Weights of a small transformer language model.
Architecture: RMSNorm before each block, rotary positions, no biases in attention or MLP, untied embeddings.
Training: a variant of Muon for these matrices, 217M tokens, 3316 steps.
MLP neurons of a small language model. Each row is named by its layer, matrix (down: output weights) and neuron, and shows model dimensions 0-191. Each number is 500 + 25 x the weight over its row's rms, rounded and kept within 0 to 999. Numbers have three digits each. A neuron's up and down rows have the sign that makes its largest values positive.
After each neuron's rows, "fires before" lists the tokens most often just after its 100 highest values on Wikipedia text that the model never trained on.

L2.down51:520520460536510479505501492496555487546481465510519472498475534515510465486465498531488486505534509467455519519488489488489499486472505491498540486521495511529510527469507473516502531516484512500523488496547515464549483498510506540526473483507502521539528506548474469526512499453484492511444520508513520509526484463475551515519481485506476513484433486482485507449465536505504511486462500471528485516510502559484499512517530507524519477505506504487455483478508464492503495493516540519518561534488485515527504501530572500484561491461474525476473517485534520480456513500509524474
fires before: "\n", " Votes", "  ", " Team", " Pts", " %"

L7.down448:513520489505460574500535478480488498477492501495549522499493493502489511522424513450523515504491507447508515513480477508508483490502507483479506484482504532530515484553522504534530508513464490519484538512510510474504481503484523484445440495450501519501526530543507488470462520471528502466522512498472505466545509528477498501493492508453514496516455482546532557483486515504499531548509521531483490493497494528505518491491502513504498482541468530528451489488493459518474477516448502499558489497480529507472507483539480484431527503499514548496512508513483486487482471493504502511
fires before: "-"

L3.down512:493532477490484527466535498470486505509517506498516463473507502521478525512518504502494504455479536479491493500503499502525540466513496503520480530498515534516499466480458486513522543449471463529491500514527494491500518506488495552523445443470499513523430489522498522509491533529470494471501539478522519486513488461508495496522484520535530504479462493529504511553569495501481523509492514531498486526491520457451528507467484506479549469524506510532534522474506519505508493542452449518507486513480442508519508515493514526469510456525546536499508500500567510509512474478506519508
fires before: "-", "20"

L3.down591:454532494488490485510493495467528488502483548476487512508432489525495525496513487536491489525498518514528532512480527521489525474476504509498498532518511469518481521482521515470479495496521470508519522498517492490480539450517505492457505487527491521501500513489529454546507511551555524511466465512539533467500497518486505488449476509529466504477504519483528498527478453496463483507532508521516492479518468447499516497469520492462458467542442493580503510496532484513463524504543525475475476493463501480491493482538515526529541535533547532487489526485492514522528483508497481487
fires before: ",", ".", " and", " to"

L4.down328:489486491511475521482487484526505496541463497504531528514498508521487506500485445496491508515492502540440505488488456435512455523495457504516482470473487509496511518499504485523526486529512493498474503469521460494565509489520511490518483471496475552535514539465456526540458502546500535535492511511535490484503546479495477525538476506462488509511464500458491504519484465485481508491460507500511476465506503506518477524503518490527501488513474503466493482515542456447473514474477509532536553472482514500501506506448515499518568513481490478500504487490478497471466518488529564471
fires before: "-", "\n"

L8.down72:522476488495499500456538528458505475479485531504485434507505524485454541488474495458539485489501507511520531460490471493507511490480477465480473509497467501447526469521526492483495486449516513491524478483452531509496503505505498524513483468492507556475474488480495515464481496558468484523490443499535460460511487477509523533486485461490480466505495513500493473529503501471559525523546494460508435486517526498495487495446487498551520453549523500471475493496486501507505512492479494484507502515504488492494446494533506516475519493485504531548523519525488492514488521493533457486
fires before: " |", "\n", ";", "5", "1"

L7.down581:448511512526461515498458496542483496532501469533468501501509493448472457479471502539534501504522501515500481533532469533528489491505503527509464492483436452478505471475501484484508462513511473486532486506540493554479523468533516520492477504532478541534521514468502481474508476462499454481502485507510511460492501508489473521530481514520476488511476521525526466490504459502505508497492527501511572508483516521469504494501496495495465516518503483463502452469493502513490501483468474513484472475514500458508474502535552461506533501537510541538498481447500496523521564478493472532
fires before: " (", ")", ":", " /", ".", "C"

L8.down638:476470478549449505486497474482536513466481533484484476495556519529524518510459520502463509476488505423502436519497468467514519535547519501513471510476478486499519534455513516503504535491486520488467451504536506486476521463470513473528485495503504498454509510482526487471469488501503510506491519536481505499546509490507485481466495518459527493483520557483486513487477511486469498486485501471478518501507482501535517513464490499542471510485499511549516539469519477491471517489522508482488465513517467552513478513518483478505495511483539512546535502487521491484581456488515477493
fires before: "-", " |", " \""

L7.down124:534484506504487563488488485527489501528537487536498520497475491540500512468519480469543455468513503500466495507532516497526503500539476521446482506551525471496484489518500535484555487430510533520480515502524464504494493439539509488481487489505487477462506530532499500500528477475484505489513445502468501495528489522484483501520451537481538507483546475470463496465481437488469544492495463509532478472491486514484528509525470464460516513488464537491520505500485504489481474523506541509467512484502488514526521497478517474466509488464472529513505496497512523529533484472500500449
fires before: "s", ",", "."

L8.down2:503486512512461505492460500572515496528488517489479497502526461517487513520502509507486481489496481514480539469470511485541496520531503498480503481456521489548496510489530540499506508426473501467479509503546503512472554506528514468538465485487555504479512522526510482485486501490511465494526492507490521502565501509526483509507496522499490529488514472481503507493468521460398519478552527478517476469486501534489498545505471456521488529501497519525497526457439532521518493514509500528473519523495464521487550492499489509448495513491503494484500525454481498532497500484511512469
fires before: "=", "The", "-", "In"

L8.down107:485534510438524493546523476475483501503504498497522512463469437512509499496464490517454475460488507495500514474489472477545493483498494478503497509510483495505504563538473525493499463530502513478473491482539510476470533491446465478492491462487500510520530468505525474540459543498477500495500529526507514495487502461521450509516505502537501439494514513485528468517495464476497488417487475538538515492515497468514509494482509496478473472522475498517543471536531469497480458523489529490489493509527478534509533514461513507500561474499507483468516456492507506472482494529481525529
fires before: "\n", ";", ",", ".", "\n\n", " ("

L8.down637:504521491510494466490491489497507474497514472512451519534524542561495488433480500530485490520453505538531524480518480464493502486496473515490498491508490497472470494506463490467535448472527510476520490506515467490481473515504515522498490464513466493515533505511503522505508482505457506539554540511474472497484513503500560495506501501517485517485458513499535505490516522512462472516452494523549517493462505517483506458447538511468488594505479476525489468504482514479465510464501519449544511493469497481471486527485516503502518485503523473526488546490493506527501500520513442530
fires before: ":"

L7.down174:528509485511474489487461505447518507491513522486475538456501465438515515509544523440505504516515498529472504501509489481467519480506478465493464498504517482469532497520525489535514509530495464499490504476556509491476502506513533511509508518506454504540473511506498474497497514482498517503455424526523476449500515499504490504469492516464527482476432497482535474477497495480554508485462476531517500456515517464477496474422467486497544502509493440502461495480516488457497471475509508501501503542481475485529486472540486492537479498524480508510492489518504502508507466526517521473
fires before: "\n\n", " The", "\"", "\n", " In"

L2.down9:509517492535512516497557483472457491453483471509516527516506520484499531517515497455524470518473490522527489508501490522526507529569498541494462509504522485461483457536476512438447486529484470553503516453530522496439468502521494488494513444491517505509499523484529483492533460550466504512454501461534548492459494521535487536506514536497501539532533503511502507485511522506500490512479516521485513448468477476466507519487496487515531545501498498472519531515484489522512495492471531502548542488522472504488481511490494470472515520524474492498497455518499501477498487509471491510
fires before: "-"

L3.down394:447510516479496521515480532502527487451486510518477465481524507500485439491499494527526496514520539541503543504509522521509499494533490446470502481482471515510538515490492511486526505528478471470491505549499571483543469498487487461552518527520524492485489501574506517509489507492535485486498502479506497480495530518506489524519504486504503529456509458492469528523520510453531502506482460541496518551494494508498502468495520469492496531524517485497446539479515528487504510478491506452501497532471548499447501474455487531496500538504562466517482468536511474481522526503499512509
fires before: "1", "0", "2", "6", "3"

L7.down190:498510495529488457495528454481475500511490504490513476515490498477474498485513391493508492498491510499523497490519459513497492500472495483489519483499504492465526490504537495477486510515488509525497509500489505451512510525466495490519536530496482524487507504497492504540510483515508508521465476477468475467517517496487507517494557483466503514493481503484528473553529476510596530513470488503470501520492518497505529462532486507516466479510534492473436465548537447484540537505451547488482549457541463481512471521508516491504517518487484492527517486478511459459510462485502476498
fires before: "\n", ":", "-", "  "

L8.down506:463463490523483513471516470490515476513473510534515496523442520508452543476513514497520518493489493443482502508511491505513549490528478454522520479518469497487474521460514517538512453456489462497514480506529506512486523483521512445477462504469483469438514509515482504481522534468520485494503477544513528535444485490512459504505492503501481517478469524485504547463539470475473485454485480500510498503461487486529507527458487492503495471512504527546504472535505489502482585500478500477486480517507495552502477511499516533488475527458466493482501489498493493512533457510493526486
fires before: "–", " |"

L8.down276:481469427501470450494494509565487480514520488543504501467510478517467510474486477512528518506467531502548528482523506503513520479510489465480515535466467554465512506500498467500476479487536488514534526484501484540493478528490515524503520493531532487522513505515492495475485486519470478477489489499492508516486516517471565470509516527479516473476524488481485451478501439488481494470461473495515529522522477481472526501493518492483526526482468512499506468482553482451505457496538529482456489526471445488510485499496475502509510512556480523535465540512516521532510495474453511503
fires before: ":", "s"

L3.down293:559475477520522514515437509503568520514488520511542551518524516489502466481495511506470500542467508522466506478495475495470495521501476499485482505504506462529555504504487476497506509512440502518477451452464510507488533487492462502512486450493513486447489517483522495528510484509482496462452441511547522497468497443516461496523494543500509543472501491506487488486485504470466506478499490526495479488517527487540505513464488553488544511487519506490478487510507526510503483435508484531509492473562522498496472491505514502492461483513480488497467496491525504471491516513447498482
fires before: "{", "on", "O"

L2.down620:486529438478520497512495457461492519482528532477537480470514448505477476501445510468493497486501506489542463505493489499508484485487504519516490490500577503495520467502474476514475496519488533543510510538530463497502506485541451488516482467490468525557506540506513491489514525481469497523525509552475509484465461511494500488518540481502512506528526497508487439480519496526465515473513510508551503483539511490485491527527484522475526477488494512536513471498535526493492453517494508458490549491487453586485482513505521508494519481498508521550476489513536482475509499504517498485
fires before: ")", ".", ",", "–", " |", " –"

L3.down438:480495440510497488474501499491546487514511469539519498493524514497480518490529509497497540457493498478492547510537498485486534501477471519508515506506440495538496520506488587526525494491484496507537496505513469516503515448511498552551488490502523492541497522492497492531465506499542471496494484443462501452467485535556515528543557500509524520541489497505520500499520491450474489540504491507486523468480539509508519510518471484468534478493490493519553504516483506494484487479494512517522509516503528488543480467524520516454510494512502540522508477463527494538486512475484557491
fires before: "s", "{"

L8.down167:470537504506502513522493471511510521513472517454487566469495486479475472483455517538495497519481481456500489493514510498482477441530523519479465477510532493503471487490496505491493535528508539472491503520522487504512487501505502528527523540507481538536534551510537536494502479517462531523529536530504487457500516559502456513501474516467521551475493505487475485487488547511434485491501519525538515503541528500519520484502531503489481495511463500503475506451520492517504481528477532552510456521468483434501509484502465536534476509494509525492500524528497498493489497526501513563
fires before: "\n\n", ":", "\n", "="

L8.down294:527489533475509516497473498505496495477515500477493503486512542500460485467499512555497486498509536498487472495514495534512516463419503514476482559499504511478509507499504469467421522522533519544510485564515494540494537486474514511517499504529528479527514477522547513506502534509487475525535503493534515504485480505498503445478493497473537519497481480455479478532533534475501497518495470509515530494491477491450483492476475539462507504463529482487498535468529463527508548508455469520557537517507459509498482528490476483504547497500529525467499490509507487468515505467493514524
fires before: " with", " to", " by", ".", ",", " and"

L7.down128:487469485459542502515530475502493529494501493506499500521501459505525514500508472482481548504472507508497504508504532469491535501496504494530478466511536494478460508537516500464525497481487477525518499516489501461506475502521498458475475484461488498489533500508519487511421445496487495515471498522475500502489509492517469518494456496503501495508520528509473505519508481523415467514506512492457513507496536473510527542538513513525572460509470491485528532488491500513493467585477520494520514502519513476458526497538505495514479517496525463547487502492553478517482515482423543517
fires before: "s", "se"

L8.down97:522488501553494480523485494533553491511523522477510521522491472499502473488461520480467483488506468494487492481497488509521535475478491496488489471508516483485516505522524535494490522507459527505511434516538506503498507523497475511511535470454480460504503515500519522546501498513535494477485462487563527453520476532538517532520489500496481446513481474515484473489509496518453482510552500507496517456495528501465509561489504513502496495507505548456476521518515479473521516498481526535545454484526526520532519514545546478476543483497487523496486492518571495473531512487531554513
fires before: " |", ".", ")", ","

L7.down288:518486510453522489503432466485483528524522526483477513502467475513488509502491513467475464509524486545470488513454472481480474499460464505499516471518518523502548512557532480519529476494500531475477491541446491467484496470494481474492534519518460485495505550497537495544450481454499493528484474498505510452533479489476497528501465494519471528499447479475467497527504470501495486492500511478489510503492504491503523562484494480514503475485460472496490497518535555510480547472534574499533497510540463507483475496474483512499512495517522507507477492498509521463502517524485521473
fires before: " of", " and", ".", " in", " for"

L7.down396:504467489475503531500506572538489530485510518463511538507506445544470493505535474481534499481515488514511507518518498511496493500489509496516472512490507510476474439504490520490485487520491449506509494503512484517493503510494491523533550513509561521521503558483485480490477491509478525533539494491456529466530448508518498549517504490498552563509512506489486508502479437508434513465501528528497429478480499500519500473509494444506488507499502519463504520507486487475510495477513523520481567513488550483512479515461486458477510481502517527515487495495482524504501492516531488551
fires before: "-", "="

L8.down238:509478495457471514555500486503491501483501555490460507481483444510500481469476470486504480512513524493461511482506536479494524514497519515527470477523509484535474539521490472504467529490512492502478491531469457470522562482515505518500552492480498535481500534512450521472523514449500486555514454532483513458496504497470508470506470508485517468498511472487459490505495503510496534523523446527500540490470506476449482489484531499469495514478503523491471489540511532474474562478488491481508528493515471508533499512500487517481584505508500500491498497469520511506437477465482499531
fires before: " |", ",", " in", " to", ".", " on"

L3.down365:493499453501474494550496485529525541515489500467469457481466505499491437476498510509499512524524498482478496503491464488537524504495478512525550480478524502459520478502473434481508537517476511503501426557495500425502512482492499522479513532484504485505530509464517491519480507512495484482475504525489496485514487489488522547505470486496508495477436458516476501545461503479511555530510466475508545489503489494517506517451551534482503511544479525486493518463507507543514495505527523464497524539512500515480498459475523514523525523506555518499499480516531502484515518481478519487
fires before: " |", ";", ")"

L8.down310:503504512510548557514488478469473492485493508535503467456537511496516485518493517512509462513503505484506485464506489538514493503491507528503469543497483525517469492508515478480485505516536517536491499511482514482470498500478461473494482475523495496464498530504519491527513513488517482464547537496501501525476516448491524457573448480470481484481508484442500496489458457456566495487540460494507519489501493487507496512543491474496521454492477561540477459472535494521534481474503515530509487505485515492581497511507508512500531493491519545493478533540510498495522514521525459475
fires before: " in", " on", " to", " by", " from"

L7.down575:540517530508493525471535456532520501498481449511450520497521497483516508526479489517482473467507540517527483489518552501477473454527474518494490502495524507508575503519521558488516537503457457495534502541486526497507505494515503504540526483486510526519452498458487470521478491516514501499501533461532522494494502510505450510457530501500500469497524420520549527493496473452486477492466452495509548510539521501464488496529502501505490487482461529474489514505522500488496508475460498475507494475458515526512486510537528508481504505509534498501495523516515546511522477515542472475
fires before: "|", "-", "\n"

L3.down133:514487531460521479497500483467508506477526480503482476534513533489485497507559511444483484508476537472522476515505520520509527494519521518469501501529460501481519513505513526483514488539496514498485466502423501514481509522492502480485473488513539541523528528509516508493492479466493496508451481473497495529497495441485505474485496511462494527530468521507491526537498538516517482521458446471495484529545509553490469481490529517506527474494486547466491511520531499509466541486516569506499479470499433499487431480539476505524523478474496503536528531495484501507527493494516453503
fires before: " as", " in", " to", " on", " at"

L8.down118:504470454525536450499480512438522550490528483488525462499482484463466511476478518482506428516529507503514480470512476490462484497466456497531516472514496495486456512505501486478490537491521480513457500508461485527489507469516479507451493477480535528482513474472511451498497538513492528545514497438486524484482502479440516513489518483552491482460526493542468507531523488461490503470522447540514499457496506520500488446528525468518511499470498499507464497506458496500458559498509515479523476492507498482485487499494489504509526522505498510522489505482472498479468499473479525505
fires before: " |", ";", "_", ")", "G"

L7.down535:474483454535525499507490491465524484515493474526519487464482499480530500495512428483483506486479489518552517494555506485534499475529454480473501492535485471507497505455489481510496488479469512489518471496429467492497486473519452541466499521482505470539509489467560490474512550515490504525483483492482477483496492514477542507496531516463542532525474488512475512524472449459498457523501506485502493526516525453474505514472509485518520467516498485522459460519513498452490512503493495509492485503520496431449502490536513514490497498512519498486450482511521505475501484544548529499
fires before: " of", ":", " and", ",", "\n"

L3.down67:469473488472491492497493519467481489470500488490516507532457522462506490507481498500503460501502474483496484518529492476511520480524505462488522477499520498479492523488507494483514491511524487454472495504495508474455542467481495501478479468530466529507534453446542523498504509475477530493501479517451503517501503447452491511517540473493498507502521500523522476498517494471517483529493496516547468532478475495492532435479488499496538486488487446482516494466504512457417485521530527514497511478487526505512450505481492543463596482509524491521499475496487524516535502491475497436
fires before: " |", ",", ";", " in", "–", "."

L7.down491:526472462508500496467500451495527483523542435513527532527513519530454494479497458522502544512439503495491536525514512498513489514511468514489472478520497517478531502513463501482528450489443521488487517525508489522539491495513550505522504500451507497456498456499535511489465523512500502499453492497484483492530531489516453540494499492474505501492471525506491466466500479516492460476504491516527510506520496508500546476516510482510490557496530538501493479509474514477474466481472514533528557494498476533526508538459506534493510478500477481522481541488483524512469459486575499493
fires before: "-", "\n"

L3.down604:512493474509478545559500513519506490515502495497505513489530495503494481501482483448494529512471499478495493499493522529520530471526534497487506526518509497509498507481499539481472479531493506522478453524473499478496471494537485531510500546507496491522499495471500512485495482585461498508493534511510506470470475503481464505520488517468527485533530526515538507474490518472454513510484521576494483515486498484530548535501460510498432511482442534541478500485461556519499462497513484471483505490475447483535516516540472499490504529489453489531459529489491525534500486488553464509
fires before: "-", "op"

L4.down31:505544524526499473511473466520468422512518496488500456533531531533499550466503481517472490520483506481484495522507524504483497506498504516478515512513479521513521529521563508540475517476505472519505535457528496519471446497482528495515496461524550582511531511496476472513496479472516517478501508485544466473482459506576521479518483461500486498475534464508514512469514535465471458513476508484528497496513503495511507520478501479483534535491508514552525524445508503522518510496477478509484510498492460513517473544506470481499489509478521539504475495478538506492486500486481520480
fires before: "-"

L4.down564:455558475436461481483452500492532495528568474462450533493511457554503516502520489461512490482552503500482513507500447477512476496494529500496518543541481538484465551474480513498475516484520499496457473461503519515496511477528510554484469487499521503529518517497513515513518523478516508512486472479550511488485482494484499500486525508507481514498495503541507497478496464491454504492495528520497448511485512480488531468514485503498474493496452465517498464487527498504470502501508486522479552496520494535505490550455487546468491473510496545516453506495525513522520499519499490537
fires before: ",", ".", ")", " to", " |", " and"

L7.down408:522454471486528480512509470487479470491478481495484540464502483522481513471495488527515452535473493521510449451506518511470566461492521489489479559480522532517512509510540504486434512537512511496495479514493520455513459486514522477516524484469492488482546485532509473498523515465472463479541514519471491507466529483478484448500523503462471534476514492504520500516530541463478502519510506535529517532492499495494510476508516487500546441471507501557523499483521523470461488494547528471527499510526474509495500500524451525484491524469484515479492517469488460528517499491491506514
fires before: " in", " by", " to", " as", ","

L8.down56:515498475457484487482517486530549497498516527558541461475503505498466501529516492518501530522453484507471518477509490496494513486460514486498503538506471498496485507524491473466499497444494502476489471508476497521469503496487506488541508478507526496470448522518489499465488517530510548482483481476470505465492487501500509507504508491489516494501503486473493504453519474506367451534507528505519506508481511480472514503478474493527498465494529542506481527511480525473501457516548516467484521490491522494469502490497470493490503511498502464463547525476523529508534535571514505545
fires before: "{", "i"

L3.down175:489515452503461484504540521529510534502458504499494441507460524470535480492465497544456492510517494491486496495529499479535472499486483477463475518477496485487461509487500528498499500450470513499484526482483476519515477473497502487503474503520517481515528455500463510491466503492507531464508468503457474460547528472477487460484504528544481504459513546473483476512451487504539513464480498503532507504487521493518499463526467521517505478522503492471489465479504473486465553534503512540547498518491501510467531504523495508511516497459486475483511525525490548499473467456566554482
fires before: "\n", "  ", " High", " Pts"

L8.down54:502515500501567521472504517551497524494514515508488552508490493480507497494517475519506479475549508507524519508517478526469502512501469553446515509515430501489548520504506467509524502479452513503492519483467483520522497512498485534488511517464451474541505553476452483491515471491545493522460541501522486496467491498482501522565489467489512463493516490524511487531522458538461505488516503518474510520497506495517513513521485455481505480500479539455521513507476480487471531515452475482506499523522546512513508492509489462475536513448486451491526517490534509508485553469477482508
fires before: "s", "t"

L3.down106:470508513485489440495529512513470506503496487535468530529477541529458514481508531487519512526526497474486502485506524499544479516517516461495440507472492539471517519467478521453498487506484484502493594495486487485482468489533504502540520495506491518506484507512546526518508532490512470485498506526488463468503519526491480524504456487565513532486461484526499499504495472543510504497515499513507517528549481541517529528517462482508527470527518488535568489497485510522508544501509492548471513519538492500480482501545479453479510508511453531507459530510495524473534516504515502479
fires before: "-"

L7.down180:489526492470499546492502533469530526509517478525482499496526509495472473497480482504475514474519527505506481490505465478501460487478467517490481490509457477470545488471500447514577493573527479534509491497521514468483483478497512476493507486486446514522501494521485473523505518494461532498454469521472478479474529469503474502494530451475488465492510456495514487520504505537520534490487478483503496510487495447525524440537505482486491540498531510473484483551542436504502515523487520480552522536546502502522484508483530462527520491496516489486513471449527502516481496470487482491
fires before: "\n\n", " The", "\n", " In", " With", " He"

L8.down30:516466488532492502529480475491534505504493483492447462485530486437474493477501525525526511497516503480502458539515514520582486506504523514455447469546451486531514495515494516529483501506486519505476496486545490492527517528492506456495472505515510504522498493484487509497537534485502535483499480520495496544475504484486504510527495530465499500465479499540509450518501454509484520527463437528481510532536513514478467501500495504490510505510505488514501473511537503470483510511506474528490511503481523489507445457565519496480545469489484471477494545516481476519422484459485496509
fires before: " on", " as", " in", ")", "ield"

L4.down323:479504557464525484499530491513463491508515488482519518484529528499501496498477485508465529514497513492545479434468507501499521528481481540489531480521524532491503513542506513517519515514498568496502474472506531497511503518520444476480534493491512520485510476472466459555565494511465522507469465492508528492461466516499477513454506550502473471512483509490484500462543458481517513511497523511477476534514490470468517509497533502500473499547448480473467510493460510480499501513449465522528491508500479488531489539548520505498504504464521525507442524479534484479505516529475488494
fires before: "\n", " —", "  ", " M"

L7.down614:476502507547517498541497513554518507525527459496496554500457501483463519459491552491508503446518480516531514529497509530512539515489426503519529525501529493503510464465480508453479523462538496492521494484503469528515495493529461491525516499536502464489503476524518475538508541523529502541492475502528506524496564514523480493506525480530410497538519547529502524465515500500496485484502490525479494477510483479505528478494534486498501501498484490513515477474461502528474514496492479477492515523488471490524512498510463510489531492465521529524500468498486494494543528491488517566
fires before: " |", ",", ")", "\n"

L2.down393:442512480560465446541493483449554470518473499535551505473489458516509513480489539467491477530533510498492521526516529542506512487475467489509511522528513506485522498519506514490517543482443507516467505457531507513506528501508502503490451512488509465486472451453468524496530478445460559506519492515495503537484511498489540498518504505454517512524540549455465461470493508486509515517518499481523471463521504514514468504466532484504518494508503467465501489495494520493504502486506510516532475526499497471489536502512479545476521439488505497485470502516489495505492521501499526497
fires before: "-", "\n"

L7.down480:496511483468529506543545518482490503488478493491501516481456481502534485518506439499514488476519518513520471535473510500514502501461481465495457509506467495502542519503447484490496498505463520524464459502433487511499508545497516534445527509473537476539492490529464470491491510481515505493478523506508546530495484509504503472531496533479551503545555531456486496498521507466504494457541495505525489471475503499489487489523508507506520534535496505477522504474440456460526469499544483475524528493503527524506536503489525519459494485490494489516446511486446508476519484518517544480
fires before: ")", "–", "-", "\n", "s"

L8.down614:491491529537456508517497534510467520506470503504479455523533491495520460467466533527467506469505463488481489507491511515492517501550466479490435526482492462524499483477473495511488507499509523544497514470522513464479489525538532495492507482485539492508469476539548509458531502477519438484494467492451540517504486428510528516510499489485516498536489514500519471504478488514533507516523470490529557491479488536472479540534475450542509488505454494476494519507501460513517481490555487475510502514532519533533502479522537486506488497509533513500486550477467504519487500528512529497
fires before: " of", " to", ",", " in", ".", " from"

L8.down148:501482525485465498492502519533499536543503466496511567532511539499525525527534490508494511503476553505488466525507484532499454517516519500480523504474524489504490490489494513495494505530548501506486495508446486521514453513507483476492490498489511495464495528517494505500508517469498462477473489528544498490533526472475516476519514491513499548528490507486501487487511547517547529512491490544509489505511477521543490518486500487475517491528506466486457518458474535464486511544481513498531502544449500539489494493457528518579455469556487490527503450448511489462501547501466524511
fires before: "6", "4", "0", "″", "2"

L7.down465:514485505518496497501502481491560505488470523509488482502504490485543522470482478482489532482506470532500511485527518504463526500503487514570491517497528460510500492470527495472504545537495490553468542466559539513485528459520490501528534458531492462481492526495475484498489522473509481491523505498516544515496496533485509519462499529483500484522481524524534462544528495485613515456468530489499516488523489545495512512495528494518505511474485508498489499477506554539486516509529510515471508448462509449532499509476503516491521507466474486494480505496534472466516525485501514510
fires before: " |", "  ", "\n\n", ","

L8.down456:503480492487507531524512506514503536548552517497489526487516500465509472418455487510513465517494476454462501496498460504540477495504511492520497444491516521495490529480497499494557525491503469508465489553529483503510524495494530498513493514460480496493517505503522506557473473515475508496533545493514500507482570493488475467479539528490509520507557481471523514512475503511451517457531465474490451513512478511524573522514476526498527526485471497493526465476474495519499555483481491559509499485515508485533453505507542525505519517522495506502495485493505486519492485505488496474
fires before: " |", ":", " the", "s", "=", "nce"

L4.down5:525521493496525534484477499484480491496471510523502526462514519471520503524525515457509500535505512475517485503526502532483500509466446507502458479502452520512500499537460510539480498473460525502518515476478499466473518474491468497450525505541520516515524486451496528507489459497489510510511491485488551516505521514452500492501483516559472504494527522526464492514483490502547494526512509485485542471449500459491503447473473468499537540541477484496460441510517500512494529510470490511509504537505492473482507531456542538512498494502557508520528492476552493508478437477490467512
fires before: "-"

L8.down269:521499490492488502525483511546481475501548516495508499480502490425554485554480535492483518522445503500474540523531497502491469516493480465503514443484509484482530534517499483518532504494466480483490523534488522465487486478481538544515506510460490503483476472514495573491490506495518482545464488473493492511477504481551485508494496480524500517519534509489515481506481478501441482492496497523500520475531526458491478526464463475491498484531546524479478503529504522469503501473531489571490468484529512507472487501503528535514469460521551470532506548521486538482523505494482492502
fires before: "{", "out", "0"

L3.down601:507530476524465455485484480473529518519507477524552525555521490495516549486460538498506507508474505493483477529507474470539493561471505501512535521454465491497501461491519478522519512509512444492527510559515490546517502495484455503532467499460482520553517506500471484486509527510486539461526474488538493502512469501500503445505540485480521511502508510500488455492468538486486507485459548500497471479527497494489472502498492491507493550476514496488492498473457471500511535508489519563507527523508557507539537510504478519502501520522514511481549485526462533492504535496514504509
fires before: "=", "\n", "L"

L8.down624:519516498467509493505519475509484479474522477552471535458513497498465525469491455510513498502462547456544483504498504544501484503519472480464479489521456473491531492438485480521512486479505524476514536491465508481510497546497474517517471485478495532477501484506507498486492482484492488502438456514512467502475487506521547530523493468515523487462452516507526487514472516516439517503526490521430510512489493532484512475480478542520475480543503460496510504493526502549501484480496505494535508501521469459496463519471506469501546515494478468475514487523540533552530524508475501460
fires before: " to", " on", " as", " in", " from", " for"

L2.down145:486507470458531504489505488476518525548462494528461501469471526484530516491498497523485558497533462479504534499471532490507554472505496515467494482493523486536459544460506505484511538498499467546476530517494487500480529491498505520464492496514491502497504495435530517512470487490490522481498525473520508491519478470536542475513484510533487496493534505503536477508498478463491500531516524510519511535466517461504500487461550495517489471529527486455468469505461489494483497528531541502496490511498522478527477495530483528485533504442487567517460503492525527473499476460468437477
fires before: "s", ",", "t", "\n", " ("